{"activation": "swiglu", "bias": "none", "optimizer": "muon_variant", "lr_mult_up": 0.96, "seq_len": 128}
MLP neurons of a small language model. Each row is named by its layer, matrix (gate and up: input weights) and neuron, and shows model dimensions 128-223. Each number is 50 + 10 x the weight over its row's rms, rounded and kept within 0 to 99. A neuron's up and down rows have the sign that makes its largest values positive.
After each neuron's rows, "fires after" lists the tokens most often just before its 100 highest values on Wikipedia text that the model never trained on.

L5.gate346:49 42 53 63 38 46 43 44 57 36 55 56 56 59 61 51 38 47 45 54 36 52 52 37 58 36 67 39 73 32 37 36 48 53 33 46 51 52 59 36 39 48 55 32 53 52 50 47 37 54 36 52 56 73 68 49 29 65 52 54 66 42 67 50 49 40 40 38 37 50 53 45 57 42 39 36 53 36 46 56 53 65 52 55 33 55 64 66 52 33 59 58 42 50 50 47
L5.up346:42 54 56 45 30 50 53 56 43 40 64 42 50 55 50 59 41 49 47 31 53 51 67 63 52 37 36 43 52 55 51 45 50 48 55 52 63 56 64 66 42 28 57 64 53 53 38 43 59 38 69 38 61 48 54 59 51 64 56 49 43 50 53 48 54 55 58 38 32 57 54 48 60 60 48 51 51 57 53 56 52 57 48 57 60 50 41 35 42 59 60 52 54 50 47 61
fires after: " c", " re", " dis", " inc", "c", "v"

L2.gate196:57 36 56 44 51 47 57 62 49 50 56 50 53 61 44 69 43 58 43 45 60 51 43 45 69 58 53 53 46 43 40 39 41 56 48 68 69 49 47 61 31 47 43 48 57 57 61 54 50 54 47 53 43 50 52 54 52 36 53 50 53 59 55 52 44 60 69 51 43 36 64 36 61 63 57 47 53 36 24 42 81 36 48 61 58 37 44 44 49 48 69 37 55 65 42 43
L2.up196:57 38 52 60 49 49 35 38 61 40 40 47 54 51 50 28 50 41 58 29 52 53 41 59 51 42 35 39 53 60 44 58 41 37 67 66 63 48 53 53 32 38 45 61 51 52 46 48 48 49 37 57 61 38 70 47 46 44 32 38 48 48 74 51 43 53 61 37 52 48 56 34 46 33 46 58 58 48 67 51 47 37 52 57 54 60 66 46 37 51 66 51 51 48 47 51
fires after: " J", " L", " N", "o", " M", " X"

L2.gate725:73 61 50 42 69 52 49 56 31 45 53 61 72 75 58 59 66 45 48 46 42 56 39 49 55 53 50 33 39 42 51 56 34 70 53 35 42 56 30 50 50 46 52 42 61 71 77 57 38 51 53 63 53 55 56 64 48 43 52 53 60 48 41 53 63 28 58 40 46 38 59 50 57 46 45 58 55 37 54 58 54 53 67 51 48 44 57 41 54 50 45 58 44 45 46 45
L2.up725:61 50 57 46 58 56 61 36 51 55 44 49 46 41 63 46 50 42 58 61 51 59 40 52 46 44 53 48 38 50 27 44 41 41 47 61 47 40 51 56 36 51 43 35 30 57 72 50 57 61 41 63 60 55 26 45 48 33 53 42 33 48 64 46 50 46 44 41 59 52 49 47 71 46 51 38 60 51 58 38 57 56 54 32 50 67 37 40 55 43 51 41 49 53 53 46
fires after: " A", " K", " a", "al", " n"

L2.gate882:73 62 43 63 48 46 71 45 49 72 43 45 36 68 44 41 65 41 51 53 50 59 41 47 44 54 43 50 55 62 49 47 57 54 45 45 53 57 53 54 39 54 45 53 54 39 39 48 35 53 45 55 56 47 53 58 49 40 37 33 54 41 54 37 49 46 56 73 53 52 36 34 44 56 62 50 45 43 53 48 49 74 47 31 61 63 58 59 48 56 27 60 50 44 44 53
L2.up882:49 51 39 42 45 61 65 33 67 46 53 56 58 43 43 48 32 44 47 51 43 48 47 51 43 37 48 51 40 23 40 53 43 45 51 54 66 59 41 39 46 48 56 36 63 55 55 26 43 51 57 44 47 45 59 26 62 68 50 47 54 58 46 49 50 58 36 62 32 42 43 46 36 72 64 49 41 50 45 31 34 58 57 45 76 63 56 74 58 48 57 26 53 41 66 58
fires after: "c", " m", "g", " g", " o", "au"

L5.gate521:62 48 64 43 42 47 47 48 44 54 57 47 49 64 58 48 52 60 27 57 78 50 29 50 54 50 54 51 69 41 49 48 67 33 57 48 40 57 34 55 56 67 39 44 55 53 48 44 56 54 50 37 50 52 42 36 34 41 48 42 45 55 60 42 33 38 52 60 31 55 60 48 55 51 45 52 67 71 45 44 59 43 44 47 56 53 50 38 49 43 45 59 30 40 59 48
L5.up521:70 59 48 72 49 50 29 43 52 47 60 45 35 53 63 50 51 22 48 55 49 65 47 42 43 61 56 65 57 52 50 56 50 39 65 55 48 51 37 43 49 55 76 17 60 42 50 58 60 40 51 37 63 37 52 42 42 31 57 44 53 49 52 47 45 51 59 50 48 58 40 62 50 58 46 47 60 61 58 48 67 40 48 53 44 50 55 51 23 56 53 39 39 52 49 53
fires after: "uc", "v", "g", "ff", "p", "ad"

L5.gate356:68 43 45 65 27 51 57 42 50 67 57 54 47 63 46 64 48 38 45 59 61 44 45 47 36 34 32 60 56 46 33 41 60 58 56 58 46 53 51 37 53 48 51 52 50 47 46 54 55 42 47 51 58 68 40 76 41 63 51 50 64 58 50 55 64 32 45 41 46 46 59 46 64 62 57 35 50 38 53 42 54 58 54 34 57 54 61 72 60 46 51 46 45 54 44 64
L5.up356:43 42 53 60 35 55 59 58 40 57 52 53 56 58 33 37 58 52 36 37 51 61 45 44 48 38 40 44 41 45 58 45 58 67 64 52 38 48 55 35 53 49 66 42 41 42 57 62 65 50 61 54 41 48 76 60 42 38 54 45 25 48 29 54 52 31 51 50 44 54 45 66 59 55 54 55 53 45 45 33 65 55 56 66 27 62 56 44 50 41 61 60 44 56 42 55
fires after: " st", " St", " D", " le", " pro"

L2.gate828:57 43 42 48 61 51 44 72 45 66 54 51 53 57 46 54 56 43 43 52 41 45 38 54 34 55 49 64 40 58 40 44 42 38 60 56 57 66 37 55 51 41 66 44 50 48 43 67 41 55 44 50 43 69 49 33 46 33 39 55 48 46 44 52 32 34 34 51 35 46 65 51 69 45 60 54 68 57 53 47 46 45 46 51 61 49 54 34 52 67 45 54 39 54 34 37
L2.up828:49 47 37 58 56 46 56 65 79 39 52 65 66 54 63 57 46 62 38 52 46 66 29 46 43 48 54 54 47 53 61 41 54 37 69 39 61 47 43 56 31 60 49 49 41 55 50 50 47 70 57 59 52 42 49 46 25 42 79 55 59 57 19 47 58 49 53 32 63 44 57 53 63 40 46 32 42 31 52 53 52 40 51 48 57 54 57 65 39 38 46 43 50 50 42 59
fires after: " B", " H", "g", " C", "ill"

L2.gate556:59 49 63 48 32 62 56 44 61 53 41 42 49 45 34 50 62 38 58 59 42 38 46 66 58 54 45 44 36 53 46 73 59 33 55 61 45 41 40 60 65 46 36 32 52 57 36 62 33 40 63 36 37 45 58 46 49 66 39 45 44 43 63 64 35 45 54 69 42 47 58 64 61 58 43 48 52 53 69 59 43 27 52 41 48 39 44 55 49 58 53 46 45 50 54 43
L2.up556:64 36 51 57 36 52 67 28 40 71 43 30 46 45 60 56 55 54 64 53 65 40 47 50 66 48 53 58 67 52 29 44 45 64 51 61 46 62 52 60 58 57 53 65 45 51 52 41 26 46 52 51 48 56 41 44 62 52 43 52 45 42 51 49 39 70 40 55 36 62 48 45 80 37 51 59 52 47 50 65 35 43 47 60 69 48 36 56 76 58 52 55 58 42 48 51
fires after: "c", " S", "ec", "s", "p", " P"

L5.gate91:52 53 59 59 60 43 39 39 53 54 47 67 35 52 43 62 35 61 48 60 65 48 66 47 53 55 48 47 42 40 45 61 52 45 50 69 54 49 52 39 48 46 64 34 56 47 54 33 30 58 47 44 47 50 58 44 41 48 58 44 50 45 62 39 57 36 52 42 59 40 58 52 48 49 40 72 70 53 40 47 76 41 53 54 57 30 57 34 33 31 51 59 54 56 59 60
L5.up91:55 38 37 44 37 55 54 44 60 54 65 47 54 54 38 37 48 40 49 49 64 49 34 26 59 57 58 62 56 53 50 56 54 51 60 68 66 62 48 56 55 58 74 47 55 40 58 47 33 49 55 54 46 35 48 44 38 60 51 54 59 49 62 52 43 55 60 52 61 47 58 47 57 70 32 55 63 52 41 57 53 33 42 46 44 40 60 44 48 50 47 50 49 41 56 28
fires after: "p", "v", " v", "h", "f", "l"

L2.gate767:45 59 35 38 44 48 40 37 50 54 62 46 53 43 43 26 41 45 46 45 22 51 59 44 64 71 45 52 49 44 49 56 33 61 71 50 39 49 51 51 38 64 54 57 37 64 50 35 61 61 47 41 62 51 53 51 48 68 56 50 32 70 46 31 46 53 39 55 58 50 55 64 55 58 50 51 52 33 65 51 49 27 44 46 45 39 59 66 60 51 57 66 60 54 46 63
L2.up767:52 51 69 48 57 50 34 49 56 53 62 60 46 43 38 52 35 46 42 56 56 46 43 53 56 67 62 50 52 42 63 70 49 69 51 34 43 44 66 52 45 60 38 54 41 61 55 60 34 63 49 48 44 56 41 72 39 51 83 54 49 46 43 42 68 54 40 51 49 27 49 58 55 55 47 49 57 47 78 43 56 38 34 61 46 42 42 41 52 51 50 56 60 64 60 40
fires after: " s", " O", " S", " T", " o", " J"

L2.gate277:70 34 52 47 42 64 61 49 57 63 48 50 51 54 54 68 50 42 58 55 35 49 46 57 46 51 71 48 51 70 31 65 45 62 49 52 61 41 55 72 61 39 38 47 23 75 40 31 51 53 48 62 46 48 67 40 49 57 54 47 39 37 49 39 44 43 59 58 47 49 43 53 54 46 64 37 54 57 64 47 40 54 40 22 53 44 51 69 66 46 49 42 45 50 42 51
L2.up277:58 32 57 46 68 51 57 18 64 58 53 57 45 41 50 54 48 30 52 56 32 54 55 43 42 36 53 51 40 65 52 55 44 48 60 59 50 49 48 57 60 61 44 48 27 48 48 55 45 46 48 51 61 66 57 31 50 37 52 41 44 35 58 37 51 50 52 56 58 56 55 69 53 44 54 46 52 36 63 60 44 44 47 35 41 35 54 38 67 46 39 58 60 46 46 50
fires after: " p", " P", " S", " D", " comp"

L5.gate357:53 43 36 37 53 54 64 44 66 51 61 46 66 58 57 49 42 66 67 49 42 56 41 39 30 65 68 38 54 54 50 64 65 59 44 61 46 45 51 66 61 50 57 35 70 53 37 48 57 58 39 34 48 47 57 41 40 50 43 37 45 52 66 38 35 54 38 50 45 38 48 47 47 46 58 64 49 38 34 35 50 31 63 34 56 52 37 40 39 53 43 51 56 46 65 56
L5.up357:57 50 55 54 53 51 39 65 53 31 56 42 69 58 48 65 65 44 38 56 42 41 53 58 50 58 38 46 44 71 51 40 46 51 34 55 51 56 43 62 46 57 33 61 47 45 38 55 56 47 63 33 50 44 44 69 48 52 39 39 53 60 49 59 72 57 37 50 37 35 65 40 50 42 50 46 43 54 55 62 53 37 54 51 38 48 36 30 34 58 47 49 61 38 65 61
fires after: " An", "in", " an", " M", "y", " A"

L2.gate167:38 81 45 33 44 66 40 63 37 58 52 63 62 37 49 52 59 41 57 48 47 31 46 56 56 59 50 54 40 57 55 67 45 53 66 71 40 51 34 42 40 49 61 63 43 41 52 42 58 39 41 62 58 59 56 59 52 51 50 40 68 64 45 54 46 50 35 66 54 47 59 50 47 47 52 56 31 49 56 72 56 48 59 45 40 41 37 49 49 54 26 30 58 51 38 48
L2.up167:51 40 57 56 51 51 52 63 35 50 69 46 55 40 53 57 69 38 39 49 58 51 46 65 58 43 56 50 56 39 50 55 59 34 55 40 36 69 55 55 66 39 35 55 48 38 51 50 46 41 29 44 67 45 54 43 55 45 49 48 52 53 58 49 55 49 47 40 52 63 43 48 48 63 50 43 49 54 50 60 44 46 59 46 40 47 39 58 44 70 43 59 54 32 54 60
fires after: "em", "it", "at", "lect", "et"

L4.gate704:41 54 59 55 40 57 56 53 75 64 53 25 45 39 52 62 55 46 54 48 32 44 54 55 41 54 42 44 48 58 39 54 37 62 52 49 48 43 30 64 48 56 55 29 43 36 57 59 57 43 25 65 62 56 32 57 48 43 49 37 74 52 53 53 42 46 59 66 75 30 32 40 51 48 60 56 61 45 56 49 60 45 42 56 55 57 72 49 74 46 49 53 35 40 49 44
L4.up704:68 47 69 58 44 45 50 48 46 44 56 30 51 42 58 47 58 47 58 30 43 54 68 36 54 45 42 52 39 67 45 52 43 68 52 38 56 53 33 42 49 41 46 38 54 42 34 53 64 57 44 51 48 51 46 43 52 31 39 34 44 61 44 50 41 58 50 46 43 46 54 50 61 73 52 58 45 47 41 43 69 52 58 58 53 56 53 54 59 48 48 37 43 43 51 67
fires after: " p", " P", " S", " s", " work"

L4.gate103:48 55 73 55 50 49 46 40 45 44 41 53 36 70 53 47 55 56 33 52 59 49 56 54 56 50 55 44 56 78 56 40 50 54 44 44 38 76 57 25 66 43 58 54 42 69 38 50 20 63 40 51 35 48 58 39 41 61 65 44 52 37 46 37 66 60 39 38 65 50 56 56 44 48 57 69 60 60 60 35 40 55 50 66 47 62 49 61 48 47 35 60 59 45 64 30
L4.up103:61 52 54 25 41 49 55 38 42 43 51 43 27 45 54 39 54 64 76 49 43 58 44 37 47 63 55 55 46 68 67 32 44 69 48 62 48 53 53 48 27 44 27 70 33 50 52 52 66 64 38 44 39 43 57 37 65 50 38 49 55 35 55 70 77 58 48 61 53 40 46 49 51 72 44 53 62 47 48 54 45 44 50 65 57 52 48 50 46 57 68 51 48 48 53 38
fires after: " f", "f", "iet", "u", "te", " pro"

L2.gate227:58 49 64 43 61 69 46 49 51 41 52 52 60 39 51 44 52 48 48 29 60 41 58 50 35 41 59 56 56 53 45 52 50 41 51 46 59 80 34 48 45 54 46 42 45 73 66 44 47 46 64 42 59 52 46 55 66 43 50 50 39 46 59 51 55 41 45 49 52 54 39 63 53 52 37 59 53 61 57 48 60 55 40 62 47 44 41 35 72 51 47 64 48 48 48 43
L2.up227:51 44 50 58 36 50 53 48 44 46 53 42 50 67 51 66 62 45 37 54 48 66 63 45 39 43 32 77 48 54 43 53 41 46 57 45 58 64 69 41 49 59 50 66 55 44 55 56 41 59 32 51 56 55 32 65 53 47 51 51 52 59 27 35 39 38 34 62 55 57 53 57 51 59 42 42 54 55 50 37 63 39 46 50 52 31 57 52 48 42 44 41 63 54 50 61
fires after: "g", " elect", "ot", " c", " N", " C"

L4.gate554:57 71 35 55 46 47 53 42 48 60 41 47 56 78 33 62 53 38 52 56 38 57 59 65 63 50 52 28 38 47 53 46 51 55 49 43 42 41 44 34 53 50 54 58 46 65 42 47 52 58 56 52 44 27 61 59 47 57 67 50 53 50 47 41 53 53 49 49 65 40 56 51 58 60 46 57 40 49 63 53 73 53 43 51 48 33 45 66 61 43 59 52 53 44 49 46
L4.up554:56 63 47 44 53 54 28 49 45 31 47 35 39 49 44 63 57 55 72 39 57 58 68 49 68 48 44 57 57 44 63 49 50 46 36 44 50 46 62 23 57 50 41 63 42 44 42 44 49 51 42 59 55 49 54 35 42 46 61 47 54 44 49 58 40 49 38 48 72 41 62 51 60 44 50 52 79 43 47 29 44 43 56 53 49 54 52 55 38 51 57 53 38 46 53 40
fires after: " N", " f", " F", "f", "au"

L4.gate588:64 42 35 47 36 40 70 54 48 62 53 53 49 52 52 58 54 58 49 52 32 71 57 45 48 53 56 49 57 50 58 62 57 55 35 44 41 58 61 47 62 37 55 58 47 51 59 33 56 41 41 63 43 53 63 41 40 49 45 33 35 47 43 65 55 50 54 52 31 67 58 58 33 36 42 23 48 42 46 57 59 71 46 34 46 43 64 65 61 53 54 53 51 39 52 70
L4.up588:50 48 59 49 41 57 47 59 57 45 55 43 46 50 27 45 33 50 48 54 69 60 48 59 38 58 37 54 69 53 55 49 67 70 56 46 73 47 68 57 46 38 64 39 54 46 45 53 39 39 32 53 46 39 51 41 57 69 47 60 48 55 51 41 54 63 54 44 33 44 46 20 36 55 46 34 65 51 57 57 63 44 38 43 42 24 43 50 53 58 48 70 56 69 37 43
fires after: " bec", " s", " se", "a", "u", " rem"

L2.gate540:52 57 49 59 69 60 38 48 54 57 53 53 53 46 41 68 58 45 53 59 39 44 47 44 63 61 50 51 36 52 55 48 28 42 53 43 60 67 54 45 66 69 41 41 36 52 48 43 25 32 46 57 46 56 61 44 50 33 53 38 46 51 58 62 51 58 46 49 54 57 38 52 33 56 64 33 59 58 49 50 56 75 45 46 39 38 61 54 76 48 39 54 66 52 39 41
L2.up540:36 49 45 52 54 68 46 29 51 48 48 46 37 39 52 60 65 49 35 63 32 51 58 68 61 64 42 61 44 52 53 73 42 55 61 44 60 44 46 51 38 55 48 50 39 53 64 26 50 50 39 70 39 59 32 43 55 60 53 50 56 22 52 66 37 55 50 49 47 40 47 49 45 49 73 51 41 55 38 54 34 41 18 60 55 35 43 43 58 51 33 48 42 53 43 50
fires after: " p", "om", " P", " app", "P", " Mar"

L2.gate175:33 41 58 46 35 56 45 42 55 60 61 42 45 59 41 54 46 54 51 69 39 35 43 50 56 45 74 35 57 76 47 42 62 55 51 47 64 43 62 50 32 49 36 49 39 57 55 44 46 46 58 60 30 63 66 47 47 57 42 48 57 46 68 39 45 55 58 43 67 46 54 36 62 53 57 42 35 53 56 65 48 53 62 29 58 45 60 47 50 45 51 36 37 47 49 40
L2.up175:51 58 38 57 43 24 74 38 51 55 63 55 42 44 33 66 53 57 45 42 42 37 46 42 58 35 64 52 29 51 71 45 54 49 51 34 61 45 37 39 31 53 50 55 71 52 34 48 38 66 71 45 37 40 46 39 70 56 42 54 56 58 66 53 42 54 43 65 62 44 49 45 45 64 28 42 51 41 36 55 71 46 50 52 45 38 45 51 58 49 49 27 43 44 65 53
fires after: "c", " m", " d", "iv", " b", " B"

L2.gate200:48 42 41 39 73 50 39 39 70 42 46 43 47 66 29 57 49 34 59 49 66 47 41 46 38 40 45 56 58 46 50 45 54 47 45 49 49 37 41 61 49 57 57 56 68 45 41 44 71 64 41 56 49 55 42 56 55 59 44 42 40 32 54 58 42 38 64 37 42 39 53 56 51 46 51 39 40 74 63 31 64 43 33 42 43 54 38 59 50 52 48 40 45 61 64 60
L2.up200:54 48 44 37 62 53 53 56 42 39 57 46 63 65 49 62 45 46 72 40 52 55 39 45 57 42 49 39 42 67 54 37 42 57 48 49 43 63 71 40 40 63 50 56 41 62 46 49 74 67 55 55 66 59 44 58 40 47 57 50 56 40 56 39 62 61 51 55 47 62 37 49 38 43 51 41 53 36 71 37 70 38 58 78 51 56 41 41 45 45 40 42 61 59 60 52
fires after: "n", "in", " An", "on", "omen"

L2.gate280:49 47 53 41 59 46 65 54 42 65 47 40 52 41 37 63 42 38 39 49 60 53 54 51 51 61 48 55 52 55 46 48 54 46 48 43 35 43 58 55 50 42 45 38 40 47 49 50 31 33 34 43 53 53 50 63 43 53 37 41 56 57 46 58 45 48 40 68 66 53 44 65 29 43 59 55 35 62 56 36 53 53 40 38 40 25 58 57 79 46 45 51 35 46 55 51
L2.up280:60 51 63 63 42 40 42 56 63 59 49 43 50 46 42 38 47 60 47 54 46 62 47 60 48 69 55 51 59 42 58 70 53 55 33 56 43 43 46 41 52 43 58 50 46 47 49 54 36 44 45 48 42 42 26 49 54 41 42 51 34 46 39 53 60 42 45 46 47 34 48 67 73 54 68 70 46 53 47 44 77 49 42 28 43 18 49 47 64 43 41 47 32 55 52 49
fires after: " se", " E", " R", " s", " S", "em"

L5.gate514:25 37 40 53 58 47 58 59 60 55 38 70 58 35 33 42 47 46 47 47 37 53 54 42 56 53 38 31 49 54 49 44 63 53 55 33 67 57 53 51 53 50 37 70 63 64 60 34 40 52 65 37 40 39 40 54 38 47 47 47 38 42 58 52 36 44 52 62 52 38 44 50 54 42 45 52 53 41 57 40 56 34 42 69 50 47 45 66 31 62 53 55 59 60 50 50
L5.up514:54 51 68 54 54 63 52 44 47 60 46 57 52 42 47 44 38 55 45 57 57 56 45 57 63 75 59 52 41 46 59 59 79 58 47 61 37 46 47 48 57 48 58 53 35 41 71 42 40 31 42 44 35 58 50 33 59 55 49 48 47 44 58 42 44 46 42 45 43 59 51 38 33 41 30 48 40 62 60 47 55 41 64 56 37 44 50 47 35 51 44 46 37 73 70 46
fires after: " U", " S", " J", "N", " N", " US"

L5.gate853:49 57 52 47 61 56 46 63 58 53 37 59 47 30 55 21 42 66 59 54 56 57 51 64 57 50 63 47 60 32 46 56 48 56 32 40 54 47 61 64 23 51 45 47 52 42 72 32 47 74 42 51 39 53 48 49 50 62 43 36 59 63 44 41 32 57 47 54 48 57 55 46 48 54 75 66 49 49 43 50 71 58 47 44 51 50 56 41 32 57 45 63 42 65 41 46
L5.up853:40 42 50 42 48 56 43 44 44 64 77 62 51 49 48 61 42 47 42 58 41 36 41 55 46 54 58 56 35 46 51 57 42 60 58 46 52 47 44 42 54 60 55 55 52 52 49 76 54 60 48 48 54 55 48 50 51 43 41 42 48 33 24 59 56 54 42 62 36 57 51 44 49 35 55 48 50 52 59 32 31 47 40 52 39 47 65 21 55 60 59 73 61 50 37 45
fires after: "as", " b", " B", "r", " Br", "erson"

L2.gate125:63 53 54 69 50 46 49 54 59 58 55 29 54 47 63 40 65 58 47 54 35 51 69 48 47 58 40 50 35 50 56 73 49 63 53 60 55 54 56 46 53 38 28 50 40 72 61 53 50 60 52 61 41 42 56 60 38 51 48 51 41 47 50 46 63 52 60 41 50 54 52 44 36 43 54 49 44 44 35 53 59 50 48 65 38 34 38 55 46 40 57 44 61 63 34 36
L2.up125:46 54 68 60 63 54 41 54 48 56 44 46 63 58 54 54 51 51 51 46 44 49 43 44 41 51 41 41 55 35 45 52 48 64 59 53 62 48 53 52 56 37 40 60 48 65 38 39 47 67 49 56 38 51 51 58 39 41 51 44 67 46 55 50 61 57 58 39 37 42 49 32 50 51 44 53 59 47 41 40 52 39 44 37 53 42 45 64 69 38 55 41 47 48 53 47
fires after: " N", " L", " Ch", " X", " T", " K"

L2.gate804:44 49 58 49 57 51 51 64 46 31 23 49 42 51 44 44 50 47 46 40 60 56 46 59 51 38 72 54 55 60 70 43 50 36 55 66 41 53 58 51 57 44 47 54 46 57 66 52 47 49 59 54 29 48 42 40 60 17 43 43 47 47 49 51 53 51 37 52 58 54 53 53 56 35 32 54 49 44 55 64 45 48 42 40 53 55 54 43 58 61 61 36 59 77 55 55
L2.up804:38 42 48 36 47 52 41 33 63 42 50 57 41 69 38 56 37 45 41 62 54 47 62 46 44 38 46 68 70 48 50 34 35 49 67 62 31 41 38 60 62 46 47 68 52 50 52 61 36 57 40 69 48 45 43 41 58 41 26 45 46 53 57 36 46 33 34 53 63 34 42 50 43 49 55 41 35 45 68 53 54 49 57 39 43 50 49 32 50 44 55 47 74 58 62 40
fires after: " b", " play", "-", "b", " the", "B"

L2.gate272:68 54 67 51 59 52 38 60 51 63 51 50 58 44 45 54 61 63 43 37 52 64 52 49 46 39 43 68 59 36 44 41 40 45 57 47 67 66 57 68 54 52 45 48 42 53 56 56 47 33 58 46 53 46 59 42 45 56 34 61 39 56 43 46 41 38 45 64 43 40 59 48 63 33 37 54 51 52 50 40 53 61 35 40 44 38 51 52 43 57 67 63 45 50 30 53
L2.up272:55 37 44 58 49 49 32 30 53 47 44 43 56 55 55 51 43 46 49 58 43 55 52 47 53 53 63 56 55 52 51 60 42 54 68 48 49 67 35 59 36 64 60 30 60 79 40 38 32 53 62 55 59 57 29 58 52 49 28 56 49 64 46 45 44 60 59 45 44 40 61 46 61 53 45 38 41 53 40 43 55 57 49 56 55 49 56 50 65 28 46 41 45 36 59 61
fires after: " re", " B", " e", " C", " con", " S"

L2.gate817:49 54 51 63 59 56 61 59 54 73 53 57 53 26 41 59 45 50 47 38 43 45 48 69 58 46 52 39 46 39 34 55 61 61 46 50 50 85 42 49 54 46 44 48 40 31 39 59 70 40 38 56 58 40 46 50 58 62 48 53 62 69 34 64 47 63 54 60 69 42 39 57 24 43 71 47 43 53 52 61 32 58 48 53 50 45 47 63 42 52 27 55 51 56 56 44
L2.up817:45 40 37 66 41 63 56 35 51 57 60 47 49 69 49 35 61 36 58 44 46 40 58 53 74 39 51 49 56 55 48 43 38 62 58 34 37 55 55 47 49 39 55 47 32 65 63 51 50 40 55 49 56 54 51 58 42 54 41 43 52 60 49 36 64 49 55 64 39 58 49 33 42 37 61 41 53 51 73 51 57 30 46 37 46 58 71 50 48 59 54 55 57 54 48 64
fires after: "ot", " T", "it", "at", "ut"

L2.gate823:63 63 55 46 54 44 39 51 36 32 53 49 52 55 51 55 56 28 59 33 56 59 32 56 48 62 41 45 42 57 54 66 57 40 37 48 75 55 50 40 40 43 60 58 46 63 41 42 58 54 50 61 61 65 37 53 36 53 57 55 44 68 53 50 51 49 53 49 52 50 55 36 63 48 52 56 47 56 37 41 61 58 55 38 36 62 81 44 43 47 57 39 51 64 37 60
L2.up823:45 57 47 67 62 52 51 60 42 58 42 34 45 38 47 41 47 47 72 41 55 66 32 41 40 36 52 52 31 68 55 45 44 55 46 53 47 29 40 60 54 66 53 51 64 39 55 45 35 55 42 47 51 53 55 54 49 46 38 38 45 57 56 40 49 53 48 63 59 41 29 51 61 54 44 46 50 43 69 37 52 57 58 54 61 37 44 50 39 35 59 45 39 59 40 54
fires after: " A", " a", " c", " I", " Z"

L2.gate398:55 53 56 56 45 55 47 68 73 55 40 57 36 54 58 64 52 42 59 59 46 39 42 65 69 50 46 31 49 52 59 39 43 49 51 51 50 40 40 52 47 42 47 44 56 48 71 55 54 30 52 49 43 38 45 40 40 25 43 37 49 63 58 35 52 66 43 57 52 42 33 48 54 48 30 37 50 50 33 61 37 42 47 45 54 49 48 53 60 59 51 37 47 30 59 53
L2.up398:58 34 43 38 37 52 30 43 43 37 46 48 52 54 72 53 56 59 38 42 53 40 76 48 53 45 62 54 61 47 48 46 39 52 63 51 48 39 57 46 53 61 34 36 50 33 53 41 55 64 39 34 61 62 54 57 38 38 35 37 62 62 62 42 53 59 56 47 59 69 36 56 42 44 47 32 49 34 37 48 55 46 60 48 45 46 51 54 61 50 43 36 40 69 42 66
fires after: "at", " tr", "P", " p", "et", "for"

L4.gate390:35 57 56 64 63 51 40 44 58 28 47 40 57 53 56 42 42 45 55 41 50 54 60 42 58 60 84 45 55 49 64 34 42 64 49 59 58 70 64 50 39 62 61 41 40 54 38 37 52 48 39 57 52 54 60 51 47 41 44 48 47 34 61 42 56 42 50 49 51 41 52 48 53 35 50 58 36 56 58 34 50 34 44 49 50 47 53 37 59 54 48 62 49 48 49 42
L4.up390:69 65 51 44 55 48 49 54 51 37 60 38 59 68 46 47 50 40 43 46 38 43 62 42 34 57 52 48 30 64 28 43 40 56 54 58 44 67 72 82 44 64 50 50 61 34 42 60 41 38 39 51 54 55 62 42 43 47 59 65 48 37 49 55 55 55 55 67 26 45 47 50 50 50 39 50 62 55 47 40 50 55 52 58 51 42 33 54 43 62 36 61 36 44 49 66
fires after: " c", " No", " C", "age", "v", "ov"

L2.gate61:40 43 56 69 51 38 44 42 48 55 46 58 45 58 46 54 52 32 57 65 56 45 52 53 45 61 61 59 56 39 39 40 59 56 69 53 35 64 69 48 52 51 28 57 37 52 57 63 34 41 40 61 34 68 68 51 54 48 53 50 67 51 67 44 51 37 55 51 62 44 50 68 31 63 49 47 53 37 52 45 56 34 68 37 43 62 34 69 33 47 58 45 63 57 71 56
L2.up61:75 29 33 29 41 51 55 56 46 52 61 55 52 48 44 45 45 47 49 42 58 34 50 47 40 38 44 50 46 47 75 33 58 53 48 59 50 35 43 60 64 69 44 38 34 41 57 59 39 55 38 56 63 46 58 49 56 49 56 40 52 58 44 61 80 54 60 54 54 49 48 47 63 61 58 52 49 56 40 53 63 45 43 43 53 44 53 42 63 62 37 51 36 50 17 49
fires after: " cl", " act", " pro", "A", " col", " st"